Weights of a small transformer language model.
Size: 9 layers, width 320, MLP 1280 tanh GELU.
Architecture: no biases in attention or MLP, normalized queries and keys.
MLP neurons of a small language model. Each row is named by its layer, matrix (up: input weights) and neuron, and shows model dimensions 96-191. Each number is 128 + 32 x the weight over its row's rms, rounded and kept within 0 to 255.
Before each neuron's rows, "fires on" lists the tokens most often at its 100 highest values on Wikipedia text that the model never trained on.

fires on: " of", "ic", "y", "al", " in", "ical"
L2.up1253 [124 140 125  81  89 125 140 158 191 107  70 113 114 217  92 151 181 182  97 135 157 155 117 169 128 103 138 136 131  89  95 103 134 116  61  61 168 128  99 177 124 149 102  82 140 128 165 116 108 148 134 108 146 199 116 115 100 144 115 116 147 128 117 174 170 134 153 103 115 107 141  63 114 115  76 115  85 149 133 138 145 172 122 130 152 155 167 170 141 110 153 105 110 122 169 142]

fires on: " of", "t", "ue", "er", "w", "ic"
L2.up137 [150 178 182 118 136 197  71 128 153 132 124 150 131 156 118 136 130 131 122 128  92 130 132 106 157 155 127 164 111 123 180 109 137 122 147 132 150 190 140 138 128  27 112 193  88 123  73 127 170 177 114 102 121 179 122 131 149 112  60 181 215 113 126  97 128  57  83 123  84  89 100 112 178  94 136 144 119 166  92 102 123  88 140  92 171 109  92 143 140 119 100  94 125 103 157 111]

fires on: "ss", "n", "r", "d", "ed"
L2.up92 [155 118 117 106 135 171 129 102  85 184  99 127 176 130 149  85 208 105  86 107 174 114 128 101 159 118 121 123  83 121 131 132  79  74 125 165 124 134 101  43 105  93 126  95  51 198 175 173 135 185 120 114 111 133  90 107 190 117 120  59 147 160 158 148 147 127 117 142  88 113 119 153 127 154 204 143 136 123 123 130 125 116  86 119  70 126 160  84 162 128 139  98 107 136 124 169]

fires on: "|", " of", "le", "er", "ly", "ter"
L2.up1111 [129 135 154 148 119 143 121 128 238 170 170  93 110 126 136  74 114 157 153 124 107 143 171 154 122 183 115 157 165  97 148  77  80 182  97 105  36 182 100  72  50 129 124 178 136 182 130 109 155 132 170 113 141 157 184 115  59 108  77 129 153 100 113  76 132 150  86 154  81 126 139 149 136 138 183 105 107 125  72 116 107 107 175 146 150 118  85 157 150 119 156 205  83 122 127 148]

fires on: "on", " until", " order", "e", "te"
L2.up1132 [ 76  80  95 197  74  69 106 177  81 134  92 145 121  72 125  89 126 129  86 116 127 108 148 140 116 126 176 138 150 188 130 122 142 128 165 101 151 207 181 159 129 156 136 144 147  78 126 119 195 146 107 124 164 114 106 117 110  78  96 162 141  91  92 148 122 135 165 167 120 129 125 130 138 107 144 214 152 123  99 102 189 145 138 136 147 127 165 139  74 145  97 141 172 128 120 141]

fires on: "ing", "ng", "g", " for", "er", "d"
L2.up855 [119 100 209 188 126 172 110 182 121 122  93  74 101 103 151 102 108 105 163 142 144  72 138 116  98 108 137 180 121 137 122 113  99 126 185  76 178 117 146  75 148 139 153 143  89  82  99 167 192 103  64  68 113 154 135 117 139 144 126 123 146 154 200 167  98 120 175 106 108  77  80 140  85 167 141 118 109 134 101 147 161 124  88 113 164 160 119 104 175 154 150 114 125 207 130  94]

fires on: " co", " Co", "ic", " of", "ree", "lo"
L2.up211 [112 104 133  91 114 154 118 160  66 216 113  65  63 124 152 107 117  78 135  87 125 151 146 135 117 122 140 188 116 101 130 138 122 154 103 166 173 128 143 129 146  84 120 136  68 160  95 140 141 145 107 129 161 192 173 167 162 151  78 109 172 126 119 141 146 123 109  74 127 157 187 171 146 156 141 137  72 158 182 123 127 147 120  67  79 128 106 144 116  77 119  86  91 142 125 119]

fires on: "r", "Ar", "st", "mu", "obe", "n"
L2.up440 [140 160 147  98 145 149 109 122 178 155 174 149 146  80 136 108 145 102 101 128 122  85 146 103 176 115 120  91  67 127 120 112  84 154  84 137 165 161  51 158 124 124 163 108 107 156 152 157 157 183  77 132 138 139  80 117 155  71 134  87 102 142 184 142 102 147  83 120 113 150  77 166 109 159 123 123 132  99  72 163 123 141 137 145 113 141 110 110 125  78 115 131 156 147 133 136]

fires on: "t", "ge", "it", "l", "et", "g"
L2.up308 [131 130  91 116 138 169 119 118 157 140 132 166 134  93 162 165  91  93 144 155 100 104 121 167 100  98 125 176 105 106 171 107 100 125 201 114 135  88 153 165 150  93 178 103 134 101 154 106  92 137 132 105 129 139 161 163 103  90 150 149 144 132  73 124  90 112 147 138 186 105 136  82 144 129 152 168 122 138 142 143 135 114 120 120  53 206 113 136 159  75  85 130 143  90 114 108]

fires on: "d", "e", "al", "ry", "ed", "an"
L2.up992 [ 98 140 191 123 108  38 138 128 170  48 127 105 105 156  65 178 186 101 174 132 162 185 109  92 120 109 137 143 175 156 128  88 166 104  70 124 171  88 156 102 173 114 110  96 117 119 181 179 122 159 135 130 151  85 177 141 111 125  85  99 100 128  63 121 209  84  82 135  63 172  73 136 156 136 117 150  82 108 149 110 113 181 168 194 150 123 133 103 128  67 155 142 140  89 128 135]

fires on: "c", "nt", "r", "ent", "al", "oc"
L2.up852 [144 199 136 141 134 130 116 121 115 141 186 153 155 105 123 103 119  90 128 133 127 113 154 144 111 134 110 120 145  97  91 143 161  87  15 115 124 145 104 120 155 168 118 148 146  93 152 106 123  96 109 139 118  85 143 141 150  86 159 140  56 112 179 136 158 121 155  96 123 170 146 151 134 133 173  72  92  99 104 162 131 104  86 109 103 133  75  81 161  47 132 188  75 180 136 124]

fires on: " of", "y", "is", " in", "ing", " to"
L2.up159 [138 123 155 112 110  69 122 124 145 106 157 149 116  78 136 137 123  95 124 100 105 109 129 130 107 140 173 118 135 148 175 107  94 129 121 120 167  94 131  76 119 125 128 168 188 183 143 108 109 129 131 139 137  70 144 121  58 112 129 124 131 120 116 161 247 106 156 116  91 165 134 125 109 147 149 103 161 154 184 126 154  80 133 131 122 158  99 102 162 101  67  86 141 150 121  93]

fires on: " of", "n"
L2.up389 [164 210 121  99  96 130 125  70 122  82 157 167 125 133  78 184 102 117  81 114  66 145 108  98 174 137 156 136  70 107  97 160 118 153 144 153 112 146 182  97 136 119 126 136 133 127 109 111  85 104 122 122  89 134 132 104 119  76 136 180 164 143 117 147 193 159 153 185 192 125 104 169 106  68 164  83 181  98 152 135 153 138 142 144 107 196 103  97 165 109 157  63 147 139 136 124]

fires on: "ig", "c", "t", "li", "an", "al"
L6.up240 [113 140 147 115 138 138 116 143 127 177 174 127 172 106 120 123 135  91  99 111 153  95  89 150 143 165 156 157 144 180 135 160 138 141 108 126 114 154 124 154 190 171 119 134 198 117 123  45 121 125  47 118 155 129 154  83 132 140 156 128 119 114 122 156 172 127 104 152 190 135  93 129 115 166 161 144  65 147 126 118 169 139 105 105  90 152 167 163 135  66  92 130 112 103 101 192]

fires on: "ng", "ang", "on", "e", "in", "eng"
L2.up1208 [109 156 121 123 142 142 137 129 129 142 110 135 111 112 165 138 165 198  70 145 115 138 112 143 136 153 127 112 115  92 112 116 159 121 193 113 139 133  97 120 137 185  59 142 130  88 150 160 157 178 142 146 121 113 121 112 176 167 116 220 121 154 159 176 139  99 182  95 124 125 125  81 120  74  98 167 107 193 158  80 135  84 174 113 154  88 171 133 194 133 132 106 138 137  88 142]

fires on: " =", "Career", " ru", " Qu", "ed", "di"
L6.up752 [135 104 138 157 112 109 144 154 135 139  54 118 115 147 111 160 154  64 136  78 115 153 145 154  95 120 102 151 128 117  99 103 140 143 173  96  65 104 130 118 179 136 135 133  82 164 112 163 119 162 149  76 151 149 166  58  99 115 151  95  74 198  96 132 115 133 130 126 196 142 179 135 148 170 164 136 124 117 122  96  97 116 133  85 151 110 122 159 138 117 160 123 211 153 107 212]

fires on: "y", "t", "e", "d"
L2.up341 [150  63 179 143 107 131 117 135  89 112 158 129 120 117 105 133 131 111 143 113 136 100 145  95 170 106 146  33 148 134 141  97 100 121 193 145 111  99 138 164 181 113 117 118 147 177 133 138 174 176 148  78 130  96 145 185 139  91 123  73 154 157 135 146 118 145  76 122 141 134  90 105 151 117  90  63  92 137 152 119 132 159 121 204 154 115  80  75 156 124 128 133 124  94  65 168]

fires on: "st", "h", "nt", "d", "ee", ":"
L2.up741 [147 133  47 113 121 119  92 134 139 154 108 175  88 122 173 110 134 107 124 114 106 115 135 150 121 116 124  84 136 136 135 197  90 181 110 151 134 182 177 126  85 116 144 134 127 126 111 174 174 108  98 139 164 149 132 138 111  84 116 120 122 110 180 105 114 128 126 185  66 125 218 106  99 120 155 196 163 203 126 148  99 140 108  94 155 161  74  88  70 135 143 124 147 188 107 146]

fires on: "n", "ng", "g", "ang", "an", " China"
L2.up1074 [138 178 121 180  96 102 156 147 152 142 119 144  85 129 174  89  98 159 143 139 165 175  76 102 103 161 139 106 121 134 103 128 140 161 142  96 110 116 168 114 182 149  54 128 143 140 132 118 166 137 106 181 138 135 145  97 133 136 125 113  75 171 168 213 207 102 157 141 106 107 131 108 107  82 206 114 109 162 155  85 161 142  97 119 181 165 181 127 169  96 115 112 146 135  30 207]

fires on: "h", " not", "ol", " also", "g", "sk"
L2.up811 [134 136 136 115 135 162 132 140 108 111 151 199 150 132 102 181 127 100 149 169 117 117 107 147 120 154 147 124 161 197  60 202 116 119 148 173 165  96 134  82 137 165 199 129 152 147 126  90 144 128  75 131 153 103 105 158 152 139 131 132 130  83 152 117 136 156 128 120 129  43 118 184 150 130 135 171 102 140 137 105 113 168 159 130 145 207  87 130 119 155  88 161 114 112 163 145]

fires on: " ad", " cont", "ic", "l", " det", "al"
L2.up910 [142 124 124 120 132  90 124 157 132 119 119 140 138  95 144  74 148 170 123 123 118 102  88 195 146 104 196 144 161 123 117  80 148 110 115  89 145 176 177 131 134 130 115  78  56 102 165 158 127 146 155 123 128 114 153 110 131 137 131 122 147 141 164 158 147 123 178 111 142 101 122 124 133 138 135 117 165 133 154  84  69 171 121 117 121 116 129 138 151 113 127 113  68  93 133 160]

fires on: "y", "t", "ng", " Man"
L2.up528 [ 93 131 155 104 192 134 183 118 126  76 158 144  95 147 161  89 128 117 173 107 186  99 153  55 131 179 106  73 105 171 152 100 164  40 148 151 135  85 131  90 113 134 133 159 191 121  55  98 124 111 115 123 117 170 142 177 122 169  83 123 135  85 120 139 155 157 184 131 148 120 125 100 152 143 135 147  92 166  91 124 120 134 156 147 184 105 101 170 106 148 114 119 134 162 140 132]

fires on: "-", "t", "e"
L2.up782 [137 158 147 144 141  92 125 129 103 134 133 148 119 142 168  91 133 131  98 149 135 124 106 139 149 107 142 119 115 122 155  89  89 176  88 120 102 164 158 146 152  92 159 194 109 121 148 176 172  90 119  86 121 165 144 113  87 102 106 198 151 141  85 178 154 127  95 127 108 111 124 157 178 162  92  98 122 145 120 174 135 119 159 189  89 159 129 162 113 122 118  65 139 115 124 120]

fires on: "s", " of", "e", "ha"
L2.up947 [102  61  95 116  84  71  37 103 109 131 133 113 118 103 167 151 161 131  85  99 110 162 100  96 111 140 157  90 147 145 161 133 155 102 125 125 127 153 170 153 121 118 116  82 121 121 133 103 108 171 151 162 162 162 144 167 104 121 142 112 195 153 133 144 103 139 148  90 130 151 154 145  97 121 129 131 169  90 103 133 163 162 169 151 139 127 168 105 178 132  98  95 120 106 117 151]

fires on: "us", "s", "as", "os", "li", "c"
L2.up972 [125  93 108 180  94 149 109 100 132  90 124 130 104 120 121  89 200 181 104 174 196 140 155 127 151 108 128 149 104 136  97 153 143 133 103 225 135 130 137 144 149 105 144 113 106 132 168 124 144 110 161 101 116 175  82 112 159 125 184 171 136 101 113 135  95  90 136 147 112 151  94  98 151 105 146  97 108 104 124 107 120  74 158 140 161 139 184 139 113 156 132 150 145  96 125 131]

fires on: " of", "que", " as", "z", "w"
L2.up1100 [174 168 153 142  77 147  96  99 148 100 107 140 159 167 129 143 168 151 138 123 114 173  86 159 156 143 153 164 147  64 161 131 185 130 150 157 120 107 133  97 102 111  84 134 149 175 124 114 128 117 140 119  79 144 158 205 164  45 135 112 121  53 113 164 148 109 141 123  87 119  95 151 136 105 153 129  48 108  78 103 109 136  90 130  88  96 130 112  80 115 113 151  77 124 174 127]

fires on: "dr", " '", " “", " of", "\"", " Apps"
L2.up1125 [130 160 113 128 121 166  67  77  74 114 158 163 157 117 110  77 160 192 110 132  56 159  30 121 149 130 148 145 155  82  64 148  61 126 103 105  95 104 126 141 110 113 142 160 156 126 183 117 118 155  96  88 125 167 104 124 137  93 118 159  75 126 108 194 117  86  96 172 120 136 102 140 121  98 129 130 143 133 108 106 172 123 106 159 106 185 151 128 139  85 108 141 100 161 115 170]

fires on: " of", " subs", "ing", "oph", "ng"
L2.up719 [ 78 108 107 126 177 136 157  92 142 204 124 159 134  64 165 195 134 121 109 193  96 124 113 161 106 108 147 153 170 110 169 153  65  81 128 151 155 166  90 109 137 155 133  51 153 144 110 137 137 129 151 107 137 108 105 111 109 156 116 121 112  97 148 132 130 150 213  87 100  77 148 199 161  99 118 139 153 182 155 174 131 132  99 134 107 150 163  99 156 150 125  90 166 133 170  84]

fires on: "t", "it", "on", "n", "at", "et"
L2.up322 [ 94 134  36 124 121 102 134 119  88  62 123 112 111 117 131 116 144 109  98 151 128 107  69 148 183 108 115  81 169 122 101  94 152  60  99 220 153 193 125 146 115 128 134  65 108 243 117  73 140 148  97 111 119 119 200 152 165 153 119 160 172 141  96 109  63 146 136 129 132 213 159 149 110 153 139  88 110 118 140 132 162  90 120 126 164 199 148  70 158 123  98  91 161 149 181 191]

fires on: "y", " of", "ing", "er", "ies", "aly"
L2.up581 [131  79 144 195 109 105  84 139 180 163 143 118  97 103 145 145 100 114  90 143  76 152 116 140 113 141 137 162 167 135 171 189  92 103 118 118 201 120 133 100 184  67  90 125 165  76  68 112 107 165 120 105 166 159 100 110  91 142  97  96 136  90 115 112 174  78 160  90  96 138 138 154  71 138 147  85 147 135 129 136  88 137  91 117 151 158 131 156 204 163 127 117 126 109 110 131]

fires on: "|", ";", " |", "co", "ni", "no"
L2.up846 [108 110  84 182 157  85 130 108 173 130 154  92 118  97  99 119 137 109  62 152 158 149  67 131  89 109 163 129  98 125 157  66 118 109 133 133 107 143 107  91  91 112 180 123  85 146 145 120  87 155 125 127 143  98 158 175 153 121 141 149 158  90 134  98  93 166  98  87  97 103 138 199 102 142 109 135 144 149 168 123 156 143  95  84 103 145 132 177 183  73 167 153 166 175  93 130]

fires on: "y", "ing", "t", "on"
L2.up296 [108 129 161 161 119 200 130 145 113  89 144  88 138 140  76 112 161 127 170 178  86 164 153 168 127 176 132 146  78 137 183 139 124 113 166 150 143 145 125 150 128 118  95 114 112 130 131 145 117 125 188 119 130 196  81 110 144 162 167 123 170  61 129 108 146 172 170 131 160 128 121 187  71 113 133  77 124 131  88 151 151  80 123 104 134 127 124 152 154 134 174  57 114 109 146 131]

fires on: "d", "te", "st", "t", "ca", "ble"
L2.up223 [170 150  77 112 144 140 149 153 107 163  56 167 124 166 142  93 163  71  90 132 120  70  96 135 144 153 131 131 121 128  88 139 158 126 144 105 116  82 139 106 137 150 134 157 140 136 152 116 164 126 135 137 114 199 125 135 166 126 129  93  52 160 108  70 146 161 130 142 106 122 158 133  96 181 118 156 180 193 165 140 106 137 101 126  88 111 130 108 130 174 121 121 141 142 148 154]

fires on: "z", " instrument", "ivers", "ix", "e", "os"
L2.up134 [155 107 114 110  46  79 168 188  78 197 134 178 137 122 183 117 118 118 130 199 155  96 163 163 141 112 161  51 145 144 145  75 137 104 101  80 153 130 114 154 228 146 131 141 156 162 132 143 148 150 106 108 125 152 127 116  92  84 173 184 194  72 111 177 113 126 190 137 158 166  95 169  71  96  84 112 124 148 148 164 119 178 178 152  93 156 117 112 110 190  95  97 113  94 125  99]

fires on: " and", "T", " Sh", "k", "wo", "Sh"
L6.up1048 [107 160 140 143 178 173 121 137  84 128  99 128 161 125 103 140 131 101  70 148 108 131 203 137  96 161  98 127 124 155 117 176 142 133  85 130 115 122 163 158 131 108 145 134 190 152  91 168  96 122 148 116 188 139 155 138 140 155 121 122 151 122 136 155 109 107 125  71 148 178 109 135 175 128 111 125  90 103 179 129 154 108 198 166 138 113 141  84  84 119 102 142 136 122 180 157]

fires on: "t", "h", "ing", "s", "it", "ic"
L2.up1 [131 132 158 181 132 181  90 109  74 118 134 118  98 158 180 113 139  76  92 106  93 161  93 151 125 163 109 178  86  87 144 111 118 128 127 179 133 154 137  97 181  98 140  72 115 114 127  92 141 110 109  82 136  91 106 174 141 149 172 116 200 212  74  97 156  75 191 130 132 158 110 162 138 125 154 145 119 150 170 195  78 123  78 137 104 152 138 132 163 121 148 184 109 110  96 126]

fires on: "c", "g", "t", "d", "ion"
L2.up981 [169 152 161 127 136 193 142 147 163 154  88 130 128 119 175  99 148  84 140 175 164 127 115 158 152 102 143  98 140 138 178 163 133 101 130  97 108 104 181 150 127 127 163 152 119 161 171 170 112 155 174 139 119 177 161 101 138 175 142 151 138 172 153 116  84 100  98 128 124 115  85  98 118  65 106 159 110 118 145 133 164 154 206 116  95 139 188 127 159  77 125 139 161  89  83 158]

fires on: "y", "re", "ee", "t", "r", "ow"
L2.up264 [126 130 155 155  99 150 100 101 135 148 147 122  73 163 198 144 100 138  99 137 182  98 151 110  89 128  91 153 107 129 145 163 149 125 113  68  87 103 167  89 112 195 151 106 124 144  96  70 138  82 126 104  70 159 148 125 137 101  83 119 195 148 160 120 177 142 150 167  97  98  97 123 166 152 169  82  98 112 117  72 121 120 167 149 127 133 145 195 105  92  91 104 133 110 142 146]

fires on: "ed", "t", "hi", "e", "on", "f"
L2.up1040 [129 158 152 169 141 127 156 168  79 166  99 120 119 144 144 168 100 147 138 117 137 119 128 111 149 115 141 138 100 113  93 129 156  96 182 137 114 132 141 125  78 178 102 126 115 107 125 114 183 111 104 103 165 134 127 212 173 119 102 133  85 125 139 150  84  83 129 178 132 144  70  87 116 133  93 150 163 113 112 121 120 122 128 116 146 129 158  74 137  44 127 115 152  71 142 181]

fires on: "s", " of", "on", "ng", "es", "d"
L2.up1216 [104  78  84 162 160 121 113 111 120 113 125 101  73 100 148  68 101 150 142 163 120 154 138  62 160 108 139 104 197 118 150 102 137 121 174 203 126 153 161 159 124 121 121  95  67 178 128 170  72  96 134 163  83 109 161 163 158 152 163 142 136  82 178 170 121 156 152 145 126 163 159 202  92 164 114 107  85 138  51 119 173 180  93 156 152 145 119  87 168 112 109 217  80 128  62 176]

fires on: "ma", "y", "ic", "d", "ial"
L2.up583 [144 146 116 114 143 157 113 160  93  78 116 126 132 179 150 140 125 106 126 109 121 148  75 127 137 152 164  39 184 102 142 100 110 159  92 141 154  75 138 152 149 112 187 146 174  99 118 162 111 157 155 147 124 113 142 134 160 215 137  94 159 166 156 140 113  95  62 142 172 143 175 143 123 108 148  78 114 132 113 129 192 167  76 157 151  63 113  38 191 125 186 182 139  38  98 133]

fires on: "s", "ur", "z", "r", "rs", "d"
L2.up217 [ 62 123  50 172 134 100 160 133 149 172  61 162 135 150 131  90 164 130 108 143 115  98 162 151 112 148 104  95 146 180 163 136 131 137  73 138 122 135 133  93 146  56 143 131 107 111 142  82 115 148 108 120 142 136  42 108 109  95 193 209 106 136 156 125 118 145 105 140 132 162  83 129 122 115 138 125 143  73 150 110  98 194 128 136  94 113 128  66 136 161 143 114 158 100 125  75]

fires on: "k", "n", "g", "d", "ene"
L2.up1119 [131 156 222 140 109 177 133 144 117 104 138 149 130 127 184 153 126 105 118 169 172  87 126 124 170  85 163  95 141 112  86 127 141 108 217 163 131 112 120 142 191 107  91 139 151 138 106 129  84 175  77 175 117  99 142 121 140 196 160 115 136 110 128 170 130 109 155 113 112 125  83 156 152  96 123 160 134 154  92 112 116 180 132 124 119 167 159 145 115 113  91 153 109 194  74 176]

fires on: "e", " until", "ate", "y", " to"
L2.up709 [164 170 136 146 151 126 113 131 128 101  89 132  34 141 105 111  90 118 156 136 154 146  96 107 171  95 144 141 138 140 147 104 125 136 158 153  73 179  54  97 142 137 139 107 150 159  84 130 130 138 141 124 202  72 164 105  79 154 188  71 134 178 117 168 141 120 171 162 137 118  37 105 142 114 148 110  95  84 118 136 112 184 184 130 117 132  70 144 157  70 148 117 137  74  98 168]

fires on: "e", "on", "t", "h", "d", "s"
L2.up643 [127 127  94 166 139 126 154 126 121 180  96 114 122 117 159  80 118  93 108 119 171 121 146 113 143 142 145 152 163 111 181 168 102 148 154 121 118 174 153 138 121 181 196 138 157  71 135 162 128 114 141 115 155 106 124 156 124 194 136 139 117 105 132 198 143  96 176  93 169 141 138 138 162 113 152  85 125  95 125  96 164 161 197 134 185 140 139 137 147 109 182 159 102  97 133 152]

fires on: "r", " of", "n", " governor", "oma", "wat"
L2.up456 [124 152 157 106 172 100 137 143 112  51 126 114 118 146  53  48 136 122 112 161 150 118 119 162 173 160 118 133 165 126 103 126 181 137  66 165  73 177 115 125  92 127 180 138  57 139 177 156 132 165  99 127 173 134 159 112 188 116 120 130 163 123 110 167  44 112 108 135 137  89 171 110 112  73 114 155 126 133 150  92  62 109 167 137 177 112 141  97 150  99 160 175 181 138 194 148]

fires on: "-", "er", "g", "k", "t", "n"
L2.up332 [ 76 191 151 119 110 130 111 128 180  82 109 162 139  86  75 126  70 112 185 132  87 128 153 144 182 132 107 141 109 111  61 140 149 130 170 132 162 111 140 124 134 128  77 109 153  79 115 168 145  75 103 139 124 133 173  94 130 103 172 107 119  95 135 103 111  84 196 149 156 134  43 112 120  94 110  96 132 130  75 166 178 174 130 140 116 122 127 149 154 134 130 158 165 108  99 150]

fires on: " on", " On", "ab", " can"
L2.up865 [124 100 131 141  94 163  89 143  67 131 149 148 162 116 110 120 125 124  96 150 105 175 156  74 100 113 187  91 171 110 122  99 123 104 127 127  93 139 170 127 148 134 157 133 134 167 114 147 125 151 119 133  86 119 113 101 163 169 141 109 146 100 157 163 128 161 122 165 118 160 121 129  47  86 151 109 121 109 136  93 154 131 110  80 107 142 122 154 179 129 140 134 135  89 191 211]

fires on: " as", " of", "obe", "n", "ing", "id"
L2.up807 [139 162 134 112 141 139 142 146 117 111 186  99 128 123 118 166 137  96 142  99 127  88 165 164  79 118 107 111  53 135 128 172 111 136 130 117 128 166 154 109  76 131  96 144 117 110 110 153 170 126 132 152 169  60  94 102 132 107 126 158 144 118 147 112 150 139 120 212 109 101 114 158 161 120 135 145 151 101 161 136 174 111 145  89 191  93 107 135  71 107 152 157  95 152 141 136]

fires on: " =", "="
L2.up164 [123 108  87 124 172 168 118 160 173 156 142 120 122 212 129 151 162 131 144 105 129 111  74 144 161 129  75 161 136 125 115 154 133 174 133 102 109  74 140  78 127 104 163 148 147 210  78  69 115  85 126  82 155 168 129 103 159 189 114 157  89 117 142 124 119 158 156 125  95 108 133 135 112 138 139  92 145 105  99 136 100  84 102  54 115  22 162 133 112 131 149 114 147 167  96 136]

fires on: "et", "e", "y", "int", "n", "at"
L2.up101 [119 137 189 135 118 132  74 138 141  90 107 146 150 130 144 146 150 135 130 147 114 144 119 104 145 112 133 132 124 101  99 195 138 104  67 172  59 116 141 127 100 112  98 123  76 160 107 136  61  80  70 132 103 123 160 107 136  24 102 181 166 128 112  57 143 115  76 182 130 173 129 129 171 116 126 145 112 157 143 123 155 112 110 118 134 130 115  51 111 133 136 121 130 150 157 188]

fires on: "s", "al", "n", "t", "d", "l"
L2.up961 [ 90 142 137 185  72 103  83 162 134 168 136 186 139 155 108 203 157 105  27 124 117 178 213 154 132 160 159 130 196 138 188 150 115 150 114 183  96 115 152 110 144 157 104  91 143 135 158  90 136 185 146 131 101 157 102  84 136 104 169 129 144 122 175 114  76 168 109 199 114  81 148 124 138 114 181 102 132  93 151 160 117 148  99 101  77  94 107 142 214 179 170 129 201 147 148 125]

fires on: "er", "\"", "ll", "t", "do"
L2.up439 [144 159 166 119 121 121 179 185 169 160 187 165 186  80  63 148 108 147 169 139 153 115  78 140 116  97 114 121 112 115 142 134 118 149 122  52  89 128 164  73 173 140 102 141 134 112  93 144  99 150 101  67 151 122  82 178 155 162 160  73 120  54 165 157 144 106 139 137 132 151  76 130 133 149 156 138 114 150 125 132 125 167 131 129 152 107 148 139  87 131 131 134 121 132 103 155]

fires on: " of", " to", "."
L6.up759 [118 144 139 132 194  95 121 156 102 191 110  60 102 118 155 112 118  91  63  82  55 107  95  97 128 146 122  69 122 176 106 155  99 118  79 153 114 138  83 134 137 174 114 125 133 109 112 174 210 234 125 136 181 176 131 122  87 164 175 105 176 102 121 136 105 164 138 158  76 129 145 133 125 170 182 176 140 133 133 147 119  52  90  75  98 184 133 124 109  93 119 130 132 135 166 139]

fires on: "ti", "r", "l", "s", "ter", "rs"
L2.up826 [144 168 156 122  98 171 138 119 103 125  58 131  78 172 154  97 175  57 108 138 126 107 107 133 137 141 129  92 127 107 225 134  90 138 139  87 112 164  93 159 206 134 118  79  79 109 170 147  99 113 122  85 136 163 111 128  92  92 131 144 159 118  97 194  70  74 120  83  98 130 144  93 171  51 114 155 140 164 134 146 188 236  96 178 100  99 136 107 170 113 137 120 169 127 181  87]

fires on: " to", "on", " of", "n", " each", "c"
L2.up126 [161 153 171 156 157 153 105 121 126  83 130 131 150 104 117 136  90  74 145 125  71 138 132 167  82 117 128  89  92  74 148 168 165 150  99 111 106 204 126  92 127 110 112 128 143 133 131 178 153 143 145 154 195 120 164 133 137 115 180 129 218 139 104 141 133 141 153 127 138  62 173  88 110 150  99 123  76 150 181 149 116  96 127  98 158 118 144 148 171 127 108 114 165 180 214 136]

fires on: "man", " to", "st", "ng", " with", "r"
L2.up1044 [128 129 131  84 128 139 107 153 109  88 110 177 119 106 145  74 118 141  63 232 102 120 120 134 131  45 115  55 132 135 163 111 102 169 110 156 153 112 113 145 127 168 169 124 111 175 114 162  47 177 124 143 141 101  82  85 101 152 152 128  99 127 163 175 176 190  71 121  86  53 118 176 135 199 139 183 107 177 108 124 123 138 126 118 144  71 167 227 103 125 120 127 136 110 118 131]

fires on: "ed", "e", "d", "ief", "ion"
L2.up44 [157  87 153 191  68 132 128 128 164 141 158 217 154  97  80  87 155 143 130 134 195  66 180 110 102 114  84 100 136 140 162  94 182 130 180 144 107  96 129  91 118 121  99  75 144 132 190 113 115 161 159 120 108 141 104 168 151 179 123 176 183 206 187  60  95 132 145 140 178 105  23 193 155 113 123 133 136 131  73 143 126 130 144 125  89 172 176 146 140  90 143 163 148 129  87 151]

fires on: "s", "ic", " of", "an"
L2.up582 [ 58 105 120 113  85 145 134 177 177 131 143 130 157 167  95  91 164 156 132 157 149  83 132 199 125  69 163 155 108 125  91 155 115 128 140  94 177 105 157  54 135 183  88 128 154 149 196 117 176 171  87 136 122 148 175 150  74 143 119 168 153  78 140 125 127 163 114 150 132 152 171  88 135  94 147 142 111 135 152 154  88 113 121 139 122 105 116 125 135 114  81  55 103 168 107 131]